{
  "num_key_value_heads": 5,
  "norm": "rmsnorm",
  "norm_place": "peri",
  "attn_scale": 0.177,
  "init": "normal",
  "learning_rate": 0.00122,
  "lr_head": 0.0104,
  "schedule": "wsd",
  "train_tokens": 601900000,
  "max_steps": 4593
}
MLP neurons of a small language model. Each row is named by its layer, matrix (gate and up: input weights; down: output weights) and neuron, and shows model dimensions 0-95. Each number is 500 + 25 x the weight over its row's rms, rounded and kept within 0 to 999. Numbers have three digits each. A neuron's up and down rows have the sign that makes its largest values positive.
After each neuron's rows, "fires on" lists the tokens most often at its 100 highest values on Wikipedia text that the model never trained on.

L7.gate13:490443497494527491482518552497490501500508491470499496469510472475489508460528492507499524503519474540508498513528513510494558471512473523551524492500504449523492483523449548496481509508511470503490535501549527468502470499456486539509493463516512523512522492514473498500475504473484496543
L7.up13:487461568476532471469468508472548502540514475529500499472514532493493530481462512499478472501533532501499546521546485514517471491463490518504482487504534530474526520489500520486516511521471507499503459466489514494532540482522480521495484489478513482490513479468466510492492529507480480533
L7.down13:466480550515472495476461502460491480463513492491509498498522509499448517456483561530511475538476512510499482513542484492465517493508496483489537483502509473456507472486453498466508523540483505519494499481510523455448493474484524521485490510468488498492505490506485469551552491486452498521
fires on: "==", "===", "===="

L2.gate482:494498502520500512499508557517497504567516499427523503556522519526479514455503464545504517509520476492493463523499519465506516517471495483516431500474540511497520487446484521522481504475495486534510497481489532501504506509538496460530494483518482456516464484510466500498524493529502507546
L2.up482:453495510506510526484490503490514471512528459441551492529517509489430498447504519505478535480503485471485478521482494484479488477477516466515440504490488565465499498509468471488479486512492503516510507468507525496510510490517486484533467494514511470476448480481540505534499500543545513530
L2.down482:473496492479531534457504483477525440478490472496527469490504502538443522501487499501488527494488539466521476548532497449505474494511501501543459509493500550462484473504460480469458524524504498523464528509508463499523502513518490496524434520535510502500468523518544513527483480505509454508
fires on: " Br", " tr", " Pr", " Tr", " Fr", "gr"

L4.gate277:491492497497520515531521514494469494491474502523477523474490519479481493440505441488546512549520500523470521520485523472538568487480529524506530514483488458483513484493500473481509503465497497481517501497505510548512474505506519531482527512507503549487481483454507511496478483521527484524
L4.up277:509483518526531503457533477538484481462505517478570530492513509532570486531496512498494500509513536524504502504512485546511513490519468501481492517480508482489474469489496463440542505544527503488514501473470497497513468488525478489465516484480479539465541477527550484501512446471482490493
L4.down277:539411488511508500461500494487492528494499525521483491487486525484490474466538475492516525574509530486492557484520483543529528475499481458515488479464494525512489503480515494509508514478514504513525488529535489496515554472487515523498537482517511494455456468494511509505471525520488496529
fires on: "M", "-M", " part", " it"

L9.gate565:472515530474488506487531505495517473483543490509442494492505493482530495526491541522530507455497513500540535509524523491464551532549534471525502502508499519540494528510471542490497486543502482481517486437519523533507466495465573521545476516523469509491472496524492482507537463507477452524
L9.up565:529510515476503488484482540510482496523484415502481467435517465466489500487471506525496508498498496519493563493489491555483483482502530484559445507497558433524492477503473530542484495501485467486507495489512483501463501486545504489500456493486505525470508511496574526463519490486529521524
L9.down565:446463547488516525494489496500517475455481519496515486486476494510478512490523542473494502514489503472484553509484522518502504499496489513524482497480458510472480476460482486487467507503508514508532533426535511504506517467509530476504501487505516469509457483536482479518526495529524493567
fires on: "7", "0", "5", "9", "4", "8"

L13.gate162:540496504482477498512508487527476529483557498482535499443562507502501471470504497485519510469509470494473474457491493497519534518509475509481497481529489484495494439509466558483529486509519520517494490462512477485496541464491517491493478444503435461481496507499468510461515512532548508482
L13.up162:511473476508482548513487514532494500520526514497495483458479509517492505517481503469520475506486511499494450488501492497517489502515501486534501467506457522469485413520516539490521514527495484488474480515559495483489551481496508509508486477509497520462496508518522507520519483552517471489
L13.down162:501550529509501488499501507452576488489471493514503518538461547509477493498518492505467544528507504540482551501504460510443485484497522516484498528506532486536475553464511462528509534532467501490503490525501492514509439509468474505472520502493529490521501485503484479500467500461470496536
fires on: " is", " can", " in", " has", " are", ","

L6.gate203:493489507466509464499429543506505465522486453512519537502500494499502501460501483507501476468515536500463491483463498482489538503488542495508534481495471507488502534473467551472548490471532506500529499511472506451556506476484481519472515475515491518482477476479500523532505518483472472459
L6.up203:485514518493489481499527507490460532489459469478528484507469486495476507487489515493500498498484542486492487527487503466464507522496496479521522506495475480523518527519512488489454489494516483527520485498473466537481516495495515472467494485481493483528540523475483510458499512475494534484
L6.down203:494470497516480502518525505474505506494456498494508449496464499544491511492466545497467496526512519506481475464508470488514470518508531480512523546494502540516512543526525462510464508479523490461449509438428471513467555472511501514477533489464531492559493511475551560472487536479510477509
fires on: " |", "|"

L6.gate408:488449497529513485494539484445472487505524495498484495504528528494496506484539533558494481480487536483470485471469463491520550542486495505528481500482536507544491511511493497494515530517497513457525500497506545500501516538513516470544537497522498505502473540503561497473485495533522502510
L6.up408:471499509521505515531488491482560499511509483524482506508499493504494488487544511466539512482511538516517523474500483511500479538509547502468459519483535512521489521508521504515479517544496490517441494494511475494529500481584478516489492548441485489519529514488516489476507472525495555498
L6.down408:500524487474474488502505481512510529513471520511513486495541540499541507525502466464502518485505445492503536492513538543518497470497463552489482535533503448481498480499504476503532534477511484474522554530465520519470513492500472543512474513525508480484512508524505467475496556515469512494
fires on: ".\n\n", ","

L9.gate447:488488485547509494507546530478505458424444512497464467481487560525508485471522484499506540466509505542511493501485480504522507499505500533502495468492505521477489495432539504475523493456502512493497524478505479519531472499495509473521466482521491523471498508501515541489478542529505462462
L9.up447:505502455496505485496510514507482485469465533493495459418533540486468458492502503540450530447504498514520492490534497481541453517510532532502500509502491541456498499486473499485512494472470529533529487470483471520504516490503490517494495506503502507522508491492516511469487539520493480488
L9.down447:484506455543517475475483495484518493502482500466539466512473493471490448515490483514502491523556548533502474500482497500464540498480507507496496503445468487471493515509494502446515495491493498501500521538529507503460537498513486514476517524474481505490507504501515483521511503510509548486
fires on: " the", ";", " their", " his", " The", "The"

L14.gate90:508504444457507487481497472457487530522507504513529486470503523463541505511486494494499545533533532494456527510507496476505525516462499480489490524521502497521536489514450493504503542489498452562550491492497499508511475439568508477529510500491456512476548475549473504505496518479513463524
L14.up90:472451520463549499500497438479514467497526509522463505487514512501513549514500546482529467473484578539478513483506517484501490531458506496480487465460543483524534482479504456513523511526530456498501497524542483489535508496488457528505540500447475488475527476509496503504523482496539482484
L14.down90:545511465504496488490485516468463565455481510501493531512521482545466418512484494477523546512466500530522503525483540508468508516513463544550473507499490499490475486473480499467500508487494518446480512506452467506490488466521494476492480474535532490575497517461496524500511548490471507484
fires on: ",", " where", " sh", " there", "'\n"

L6.gate77:540483478515530525485502514527547470463460477498503499490501543519514495484499496484548528458493535532492476515469518516522488470468504508459535462441501493501512506482498516470463479552496479493472536474483502459490552512512492454475461506481515465500504455463488485501458486507530499518
L6.up77:499522509494519475461541452520478490519494524546514531476519505510489485492502485519502532489469459449465490501467541515499488489514501504479471524500497498532446466510517486554500487508533496495487499493541484526532506547474531532517498506524509509485495478455522503496515526492525489500
L6.down77:466496478512495508456505509506519475471487478514479545545519516500520458510517507474509447490504551524495498510512490469459512494491513511471536514494477486454522505505488509501511476489564494495488497504545483515551529482555506500477469479526497496539529511483536513497496524477495539456
fires on: " his", " its", " her", " their"

L9.gate181:512482485478481552505511497502505520523550489514479497485527516510512496461460465527498448483490545480529514535535521520518545510484462570476484502478536524567484549460526437497496501481487507473471499504495497486539481538514507534503520489499536509484503479493457472510492493513545516511
L9.up181:495481500466481526516512534501504475503464459496478481486487496532485472447437521487492523425534531468479548472543481492473493532498511510498518484491484478479491505463463490478490477544470477511472466477495500504519509512462492485523494535491563478491477529458483511527525489508497521517
L9.down181:483539535465486464525491533504524509470517482489500514516528502467480506515566514473549486498503504487494492485469470488483484478541510474524579468494474509492500518511493563499464502491518515521522459510497494466500489517517485487466487505522528497485493505520501542490493524495513545478
fires on: " ", " I", " We", " they", " we"

L12.gate74:499506475470463496486528513496490498513524519517506508506459518460516522494448482504485438538525532512482539496530509525499495496461519510513488474541517506511450455450519485573513531492450494489538523541493501518454488487521489530504513486497495526500513516473540500527487551533478480513
L12.up74:498502465477525509511475505461507466490514562501492563516487518515515451494494461487498514457529501487461496455488525512472521551507497487482479457467502521499485521473526442517511509484503490503500517495518501507483534466509549485483518528468472480499468493468507489532480501504512452478
L12.down74:498479446476511489501475514509500492504475470482473455523497472494514527490462466509462510530515544523540515510518513509505496543462501516539490491498521531495523487480505498497491498498528476513501503531479523507468433539496529491467522462505522537519492513484503484459518473519458503517
fires on: " ", " ("

L2.gate279:518466499448532489496526493528477513520506508524503479475492530512502512503525474456481489479444524534518454501441532515499511458516494484521489511456533511459474497489513501468523521516503495471521557525501478501478470480472477502502535485550528465498495541476503499503503473543551495541
L2.up279:515519492499498493524561491540532513509518498522493509502474554516468494514498489479496509485487512473543518509429552510484474464508529493506542495466471487488481514533522499461463483462468494511513486516560471522488467508520505493538523474535547471512490492469532505490517513508521482497
L2.down279:522544476508495539521513532528553494504516475498480539485505557524498516527520487484492504503499491494507543498466521515482480459478502526488551478468468480469461507516548474495492485491476471522486487491538494504525500549499514518530517448557510474486468511452512536494500527467528504469
fires on: " their", " his", "a's", "i's"

L4.gate327:459518471536491479474520524490513529481484504524519507495509444502506532498553540505496518501552476445469499518468467529434509464473507523505517512479489466512530462520486487526485507488488508449481498454485488494513479510500543487549424492479474489517499501511498527475491544509461515483
L4.up327:493500513451490478513493488541486537528533473485492564497505538481479484466547482520457473528497510521501518486556498477519515471483489471548525493493486475486483520532502445472506514490483493483482521513535537528510479469475508487505514515547525524443493462505462469532515493491530497512
L4.down327:517497498534474483470519516464458506497491503521512492540486506487522541495481482511540494548536517467518508524478504522477510499500511538488501534493503518503475487525477486534514492475482491459495445501459459543489462519534519500559484509476483491500475519470511476495482496505517507456
fires on: "6", "3", "4", " −", "8", "23"

L4.gate296:443522552523504468483496539477507513478495480508523510480532537442526515482473519500531475511447484550492505453481499510489510505497441537513487523486506507512509472488563467502517481503487487528491518504513501499460494526516491493502521528504517528521474465465488483488498463485529512483
L4.up296:494546522472509508457507532507472473511504517500500488519489540484503539512477491497483509509472521526508494521489486509491508552534524500469493515436500539484467462495485503523496485491488523513533486520459459510526489505493493507506498472536475488504479464487537512520513533542531492529
L4.down296:508486489512475534499511482512502472483487526519492486483482488564546509516470495505538473509480493496513490502509497525474514470521475486518478494525490453505521477514508494490507527506489525503526533525525514506504526500473537520494527481482529500454480470496484502475537482510503503512
fires on: " E", " ", " N", " D"

L2.gate42:497523500448487513515512518523490514515534473526500551495457498512521501460486502496498471478491514479525502498484532530467512485468478508544499528492531493456514501476456469509495523525499499463513471517470435520513500503512568473512490500501521518520478522506507492515479494490509515490
L2.up42:507496490449538521489535500499461512501511511450489538444506499469495491485484469513478530520498529486514540515533492511491523534487544527452497568496544519523465489523477462511510505513478474483484488535485508483510511526565493530476516482470486502470523502518494498547490491500486491510
L2.down42:525515460496482480491496518462505507481484523492490482458475499499482459452548498486478494526465496499491510476459508480508515503501511466499501511493524510490502464492506518445498465470505487475531501513485475494478499473471500506482505473522496486551486491506498482512459494508438476531
fires on: "B", " b", ",", "M", "-M", "/"

L4.gate393:487512518499500512483509525522503517490503519446533478478525508533500536503443500523495538443500504460481522501466494485454519531492512518465521488526524487478498498489484530516483529509482489506479490511502494510535514487492486515530521492501455472489490481519503540512481509495517540510
L4.up393:452462558510494515534467494472518507512525551487475523490539545475459527526453492513503503540462477462492522502520500441536499479484476518513528495505505485471472426520505463530478501458523484505506521480455496503509456487508506476533493522483458482471464487526519505508472507475535487527
L4.down393:518518435473489522494511467503458479500492505528472514484482478482481465479506511502498518522520513505516486547509482533486503501534491478479453520576518516508522527462447536524522509488491545477514549562486477490537469516529493542497484509513473474496525564461490503516458509507482505478
fires on: "r", " Re", ",", "re", " tr", " Tr"

L7.gate538:493459500474505548518460508505535524526498545506488480482501493546522515492507453482509475508460502520499502447493507512500483472470470490490481489533552503429498501475485512538494490489492469480462485502437536490521534471517463484491456511480502535533490493476466513504504492546436495500
L7.up538:506512517510498505531496474516511491528516476505473531473487492495506520509477481482518510547479474558491508516456504505539515457518466521477540476478526534527522472527509455501493461537514527508507538521466546491482506495530486506487503533486462484530451491459466500517549524425527493494
L7.down538:524519502514524437547503496471503488499435511491504500486485515472523497457526510529512497482459497487498490486494501522518501481469491519545498534507493507555457486490523522492505515457504497494584505505541485519525490505499509510518502482530540488508493516503496487494506487471534520522
fires on: ".", " of", ",", "ag", " in"

L6.gate197:480519473467529473531521533504534465497479504489483492518509459476469551488523501456521527505489541528436544529472515513514511522526488520491450513477508543444479513514486526482517514499548524556551498457472497505520487486457515521515502516499514495479485530497494472527484479500494477507
L6.up197:510512496492490488520541497543552491510486525488498508509494510512524510464498471510500503482477511485489521533494492466505515499498551527522506516478454553528503494525537510518511524490482499498497497462505454532528502529496509498516516508542483477494498565472493507540510519534504485502
L6.down197:530471504482481489485500527457489485519497489485483506495521463492472538515495498490547526491488479507529487501463499499493539522499545462512509513497467504540491488535491567475519448456467511517500507516530523478463517486489531498518500451461501542515504548487518536458499511496498552538
fires on: " \"", " Radio", " music", " Title", " radio", " digital"

L4.gate200:512495532497536496476517498531523519457445490510460506511494524509492488485534541505528477498474507501500481491489508523491539487506499532506475498489532486499509487478517485516519492497511508484503510508523499494506562439473513486492490479534484562478477481485484507528489536528540504550
L4.up200:500496462541463511490488520482475526529478520480506520513507545521517529498508513500469491525460500472456518462535483508490473536494503490469475516495492483549513527484504511493511487522527490529507485486461523493523473467484536486520511499514472492484513469497501458476508482500472473491
L4.down200:473476489533516499465484500528475513506504517538547491509487484512491499481495502472540473476488574498526485477512495502511477543497494497528496508487486511450485492462543513527493498473554516505568503486553489485522495508483527516488551464508526487483494488492548498479515490506515499491
fires on: " o", " Os", " in", " In", "K", " at"

L12.gate352:496480515524503488511535546519520506508514530473525487503479488524485483545504481490526509501486470517476539489494486477530507461534525482537519477538529477536478511489520502503448502468510460472578557477509501527485510534497453526495497500458514483519481497474494508476490498481533485480
L12.up352:527450459461526473547491514492511451433501505502532507500484482512485489494533496534542494504539508519478503533518439481518530515506495514499576482555508487487517521504523528428518469469525518528499497485503509505485502495479503560466487520513541486506502527514527533488495516515511467521
L12.down352:484488513509502483510472460518487508440496480529511552491478507545497490470452486478484501490512482519560521501530585483508481516538513536490550511469521449505489536516554487527474486529479510526490510513502529475489538475535495476505547497522491483556519505500487541514498479486529508517
fires on: " and", " or", " |", " &"

L2.gate111:487509490499522468494526519464484521505558526507490516473459483527476511500554548488478526515480509524485494489516529511520505539493531523498511477507511465540498497516488539478478537487529483485501528503521452542505488547486488523509506493517514548478506499504497491511487490503540483526
L2.up111:468505490509530482518499511479487514492525524483472512494505526511474500495549550527489519495480530528509518502513529463498495493508497525503537480513526462530469538508480524478449529524490494476514498530526476507507471515488501534477516477540509512491521475496486507470507514542500481522
L2.down111:502475511500510521516467472513513522506492518489479512508540552532497508484494533514483491512478539489516473534495494487473494497468487528521520503506535489453489524481479480476492495529489501486475493524498480486494493480535474499499486493492487520536521447472492507504562526551461515514
fires on: "==", "====", "==="

L4.gate197:496484476477509528504583521450488510465518490485489530509559497485496492489529458505525499482495522501536522504494524489479532505471491523519510531483558497492501477501492495471506565492504516466496507500500481453483509526495496554515499479493527525512499502477528500497465475551520501487
L4.up197:499527492458516506534530491476519497488476494444490487514557497464510489506487486502510507510527474535455487493485535478509495560469489537458546545507541486553492531499510487476522581469467501493501522527494533470510501510515489540514541503482497499541556481454518514484500459528502534451
L4.down197:490501540520502495480501505514511525489505522418497481526511508495487537518493485500504483545504447509472499455488467500476497531502508501509482497501467490547474503505485526523522552495471450518509507492514546554520435500521480521499559475517473494489481498481473533491543498498488516506
fires on: ",", "."

L11.gate128:525494487527472497473552480492473543455524508520495516514513509533516474486468470494498464459506503461539507499511494519566498458511483454493520450511512465520535501497519511526490505466500508471545516471520501516508499513503478504514505460463517491489501551483473561517515529482507511523
L11.up128:533476464549545445528554477496544509492506451497469480572491537518507546487489524540517455512499522485493544488508477498517540472496495518491486489539526510492483523505546526496463494471491502505534469524535529476501515539522484537500464531540476480503481525480512491504496519465483476481
L11.down128:518517482506519490494496497506534474507545478559528499487511508523523518514479502481514473496550526527525540466544514503485496490505465500489472502514515498504479531516522509520436538501495511497514500463536530480460512550497489525482502488511524518511467532465500500504498540453588472492
fires on: " or", " &", " and", "or"

L11.gate280:494505548518498516512534515501543506501504451479473455468495489554493523490452486514480535491489548487555520504490494469518501532512538517464473482477532525547541499480508504499485444473515480426533509492516480478472504478482512511501506530469513503479465476474497473454508489462512488517
L11.up280:480511509456520488463458495501437478490506526472457500453508488500493524516499542448515471555491525529477537455520506573510495477485489517512507506493534472501532503486458465480483512502492518487545507444503462562493480500518498502440475473517465512490516527525493547508478505527485513488
L11.down280:476510560517458537480524488508487456525513497529528466497455517524522508424481540462517469487538521484484550458471552488527541488504426490493466490485474533509523513516484538497498455526488480476521501461521495518534488487520510485490459453495505521553483493486484529487503483506490499549
fires on: " when", "7", "4", " as", "5", "8"

L6.gate519:481529484513486563480483495511494530481494483538525462478514499531472485508495492514532486507525498552484481497497519525498517465482499496491507508520548498495475508511504532502478512504464486502493497515484526470478552528520478512514462537495490528498480522526519517515483513540464479526
L6.up519:486492479508529499530507514453479483505519491502483490524455506505528495506481491529517501457531544479493511483482525505499503517523490484480499536461526510471479477504528465537475489494520547468513493513512446483502455519521502479522544480483506492526516535517530512526482535494509475538
L6.down519:487504501472481507471483480521465510497522477486493488519443527539555452527479506532486445481485554478521458512503498526497490533476535493486482538472471509511538513508504511448483486510514476501463470511527468491492485533527483515523542500497499512481503509471493497496485499539481494501
fires on: " (", " ", " in", " of"

L2.gate49:514515531491465489469504500475495528492516483499490504489502481515512496493458489519513455502540500487472486522522471520485523437477527517519450457486515469498511501513514518469528492470502506502525504534505505499496537507531524540498507533497557542501504500462525456587488448511477476491
L2.up49:475566533500522465486564485459468492487534522529500532486502478462499489541471511545500454487489530511551487504486492523513517541483482521511505564465533481498487506545468468468483510486493505442526500497480503521504530547501515506471503474493488463498493477463490497494509504494495479508
L2.down49:468480480478502510484473517514510469455468498491498494461499535518472519462524491481534464512491442494458507496504517550486521433476506506473497434531528481475493451527511460485486548546494504505526508488471522508506505475527483479503545482508522527498442495490476452549504475476462536528
fires on: " d", " D", " p"

L7.gate8:502496494508526457455516442476470514542471485509449462470500514498498503533548533532455506526529508528535490496465526509483521485486445516526513528490505495505516499476506522500529524514501458486520454476521508495483535502513504472529481506475514476474485501520521522481493542483493518559
L7.up8:539496536480486503491441493544484514495525502484494519474486481528503475495519489529498439503518463505530508513517478535492524478530506488522537483473514483493528478482455487511482489484486512487494490519489503528518494487502533469471469493482492529456486442504486479459483514560424503498
L7.down8:512461524513498501536443484481469504532539498476484486470513469496480495501485489486535484451528534517525507533560520511500520529523515495515469512464516551502485454478525471501497475495557507502500533549473486529509470507491557463487540511518521474462474493491491500462472498551593484512
fires on: " in", "5", "6", "4", " ", " the"

L4.gate598:512517508507513525503498507480499504535503479517492549474486509511533473487535504498484491551455488504537493500439529471515490523436536524507544491511478479504499532456518480515491524504476476474497491540519523487489536518567485499511495482525509469486482512503513528541491484529499494522
L4.up598:511503489482489502513504483489487464485491496483463538516486524515487490461506513454510491483491474508489473478474505480476500482521534479516499530480522466523425478503498523497473519565488535481473559497526496542536470509527501491497482472461516482536499516517458480482488488536502476552
L4.down598:519465509490542513485487475526494517522509498527495483521455532488547483480499496499449486527506484481534490542439520499475493509464490514454531470532538498464502526508484469544542497533478503496499464520483515466461531466510517528510498542503493480456505475464488479560508484509538477492
fires on: "==", "ρ", " Qu", " described", "//", " qu"

L15.gate67:464507539499502519480508520482544512517528533521502493524533511525509499482503469523488523520570507492443476454491481478477529508538485519499490482512495475518477505526484486508498477483474516512475519422536494503477478488480517507486448491508473536514462520507490471477556475471515516502
L15.up67:476497510498517464508519465516524517474482542513489498532517513535548471552506428503499497509527501486474464472501478486527513543497545504468500488517497535434513515536494473508487528488498498523482462487499497467505506491517524492505523497529528521507518530503537501526516504477530522470
L15.down67:475527478497564515466492479520468527498508512473474505497504491499471473519481511474521491513482475533482522504511541505512512483509485500550470542477550478435450516476484527495498511468470552468501486563500539512488525491502501485565480467471481442519499484507528505509481527485528503511
fires on: " ", "yd", " United", "na", "."

L7.gate555:506483495452563490495444449480527467490474503507485520485456547504485534501492533461508435518506525498499469519474516531514465465474459540525500465496510524488478514497517497482528560501485496476505468506494528481518505504521511494491480467521437500491502503496522527518465543532451470552
L7.up555:483465494541464505496496427490505518512523477472521511460524472463521504503509517530505500481468507463522456507531491531530544483558517522508531473479512497520502457515534504476463491541499489500500513459500483506500489548486481530504550490521481498495470519516532523516506499425472509509
L7.down555:512497496491526477495548461519523547521475515522499502494492526444502521534505484506507514477489476476461523525476496520481525495459518518550517511499545449530488501520474490522516491503429518447466469526474528531497481471518480482488507520497514484476524464542476488499482510497486529495
fires on: ".", " |", ","

L7.gate300:498465487483485514500499511534495491465533468521483487477519510527440479492540516476542465490450531499521557454504506494484510522481503476521471508495538491481518482469500515526477466514517489471475480476495482514501516539503506537474508475470497510450497504428545505495499502495495502483
L7.up300:478491490454499524503518544512487510470529486478486434446519487486497478504474515475520495490479522525499519472533524502508459479539460491477507484477496511524541488491502446539483491531509495486516506503546437464554525521512491524475476481470478514497497483507460491489505495454511505463
L7.down300:503536540459456549526501506466514508509506528489459471509489529491485447490531478475483515497507519484526547486530480474535483504495538520532494470493489469491501481503475487521480485533473463518557546494494477490494513511514483541490476467523517532502519505483507550442470481512530486467
fires on: " as", " than"

L13.gate299:539494478487490521478510487507515494488530520489446494546467505533462473498500491480525498519517481518547498473483501526507488477523513482448522497489517521528498518493497476464472509469490528514535548469546462492543501488503500460497479503488557506521516538506478493507507542511510555484
L13.up299:505522476492481501454529513514482504531478532554521557499502523510525502493508471521488449472496519509505487519487530490511494523467533501486518501442519485484505524472459464526500489501524511468517513515483459472520508511505478475536497455476456497494513550479500465510527519509503501514
L13.down299:468523451534536479481488485551498508461466560510479533528499471500493512487511493520497451505497497503513491509474434507486483495476445469501483483491474514476528529499494521488495450527517505514531503486492501501476529509473514481466507501474489506527470461477557493477485517490521528487
fires on: " his", "'s", " their", "'", " My"

L11.gate509:511481478497497517450494454499485495482509528498500518494498518513514477467515564478524450503482513558435566523496498481503499494545488509527468490517515482494489487476497498488509524526556498545530507518514528587514499512544506496497536456547522483494459539502478494499529479474543506514
L11.up509:533498557512490497527522528500474525487510446499487508485530497490500524464523503496507505508474546529509503432482449503502482507524437504462517493498557490451534473478526483476484484510470501482500489522493438492498519493506504529490491521535487472511489491505520519519470533485498521506
L11.down509:492556500480473505489534494511528451464461535463486501458490488488488522467496492484547475498485474484503509514529507499512494508540484467497508496501492519529525474466493513527489471507484559520498514517521486502483488502544500494541540460483535519534509524507514527485436478495522516486
fires on: ",", " and", " as"

L10.gate297:434496536545470496465495537499482493501506548515496508488498520491502518481475505507442491543489476517523503489492512488480504509491506461474524515501489508511502536513547556491525517506503500494494473531464551496506483491426541470518516508483520525493475512510439513481497473504489490524
L10.up297:510499513567484492496485523512505501546508533490474478478483504504516469502514516463497487503481463511497542486525500554478538473500508467505495477513479501470544520520504519526456476521528516483484484472485528495455577488505575464528469524532475494480487456508486475493491486488518501500
L10.down297:517494481481564500515532530480479517459511489484510475520513487540488495532513495513541476510475503488521502502494454541529495512484459513494507513492517463487485558521479502480488462504511532529477537437460517521477498512520461476473497541538508499484523496508489528475490471512513505514
fires on: " of", "in", " by", ":", " at", "°E"

L12.gate101:468522499447513469477486554451459505494513481523538511509496506505502510523466495508482503582489525499479506551497529499461517525480520504503493455505540517507478490508446495514502549487509504533497503533478482475471508467533495481540482510508504476478544503502498515533521512494465505543
L12.up101:464467525525506533508534490464503503521564486472557486525497483546503503546495518497498498488518463449496501489524489477508492455500504499524521471454519521496476471487506478487483451520501514526539509486497506471520489458508470454523485487510492497530490496489583491587492442513495484523
L12.down101:531481542527539512497514531465479512532470537503480508509532495509469487537486439532517557525522488494480514456515483460552448542468494479526490514461539489484494497480447523510520500510523474466510509526496497523509516489485507511498492537523505480490534523509500506483508472498471487487
fires on: " ", " sh", ",", " ."

L10.gate293:496507457532470496479500497498481534537497460470501528492501499486485529543465482526461462520507470533517520508476516521449489507523482447548507535529507495487507486484512496496520538515456538446483472511485509465460496475494559454472497445498538552455458489515496489488520515528455472543
L10.up293:489524519450478523475483476520496496497477456516481432523479508488542483484481522500458502500516535502519525457473500464479545502518482490467518481472490455478495527487521505518529497513517455523508449497508482487446514522514486535520471536519486483526505477529496469490480500484432503517
L10.down293:527478532480521451476466468455481518497530499533484542506504484526519548475510453512511441531489522459517500523508483524519545480510518538569496518466514479499504512485518522511455507497512544521531508486496459502483517520509500502476445507509511498549466473448485496514443484503513491498
fires on: " in", " at", " the", " of"

L4.gate178:480528540505498487495525520506491506507496542528542525478526483491485518480516482512526507525508453497450525534489509462493541485491505498532505480489516489469504513515462519528491488493504465505533491509504500520519481482459502480469478466543513482459529497474515479543519500500523516502
L4.up178:453507519547480481527514491499490497500479518499521549452479471496470490477491512505468485476496496544450486510512490503486552492499489504521511473529464509472534528515484540511483477507493462521552504527463465520496456520496484482471546459544493486525511499511507541499511517463536480495
L4.down178:501502446522474511527532505479504509454485511477522501486413501523477524494497535493463493511483523491463474480529476498496500528490506485536511569501519503566547503524499496468474497507499566496463507464452474508481541483511482498452525502469483493505500480483482487475510526507481468506
fires on: " |"

L6.gate88:509504497482529497497501526513518498485514489501457503456511505504497496503498532496497496416525522468469500498522469482524526497497522476499495492479507528456524501476478553525472505495488489501514542504465452512494473523509522527525445492496511499502548490485485514489534483494506504521
L6.up88:479511526484462483488441456466521493540495508535506498498511491490520527564545533498469502479526491501524522500522548489496508442534473440464502473484519513491539549544486525504495510532521509497459492501479502518531497474497530504503530488508444489487525506551491491543508461468529527484
L6.down88:502515499511495500476462515532507509479537509505514500508477492531516495529512524483504461483486504529489496469502466495484488485529544507499475534483476473523503478488506510490525503509463501555499477482504478490440518518483491520499518524479519501478522484449498536478482510516469454507
fires on: " be", " for", " Non", " George", "irl"

L10.gate615:542500517529501509498501503471462462484537494527494527520504539530517471506508500518459487488490491491524522504477505505494431520481496470518519552502511476496503486501496481502516550491524530469531446466486500507512496529532548487489508500473516504489510498495501508553504491523484462506
L10.up615:470502484471548493502539508526480476498557479524503474504511491509474512498510541498509505495500466468523520517489507508512469526499546492509506515468508518510493492503452520543496469498511475459487537497482529438487478494484491525505453526532475532481533526531565525532498505498477492478
L10.down615:485474551508509556466514507482497506516547496459558524484537479492504504487493493484484513479531489514470523506503520540556532497512461515529473507509530517517490532455515512520508536487474547456505501455527510501475513540467541504534502483530534477500458503484478452512545508573481499514
fires on: " ", "9", "0", "8", "7"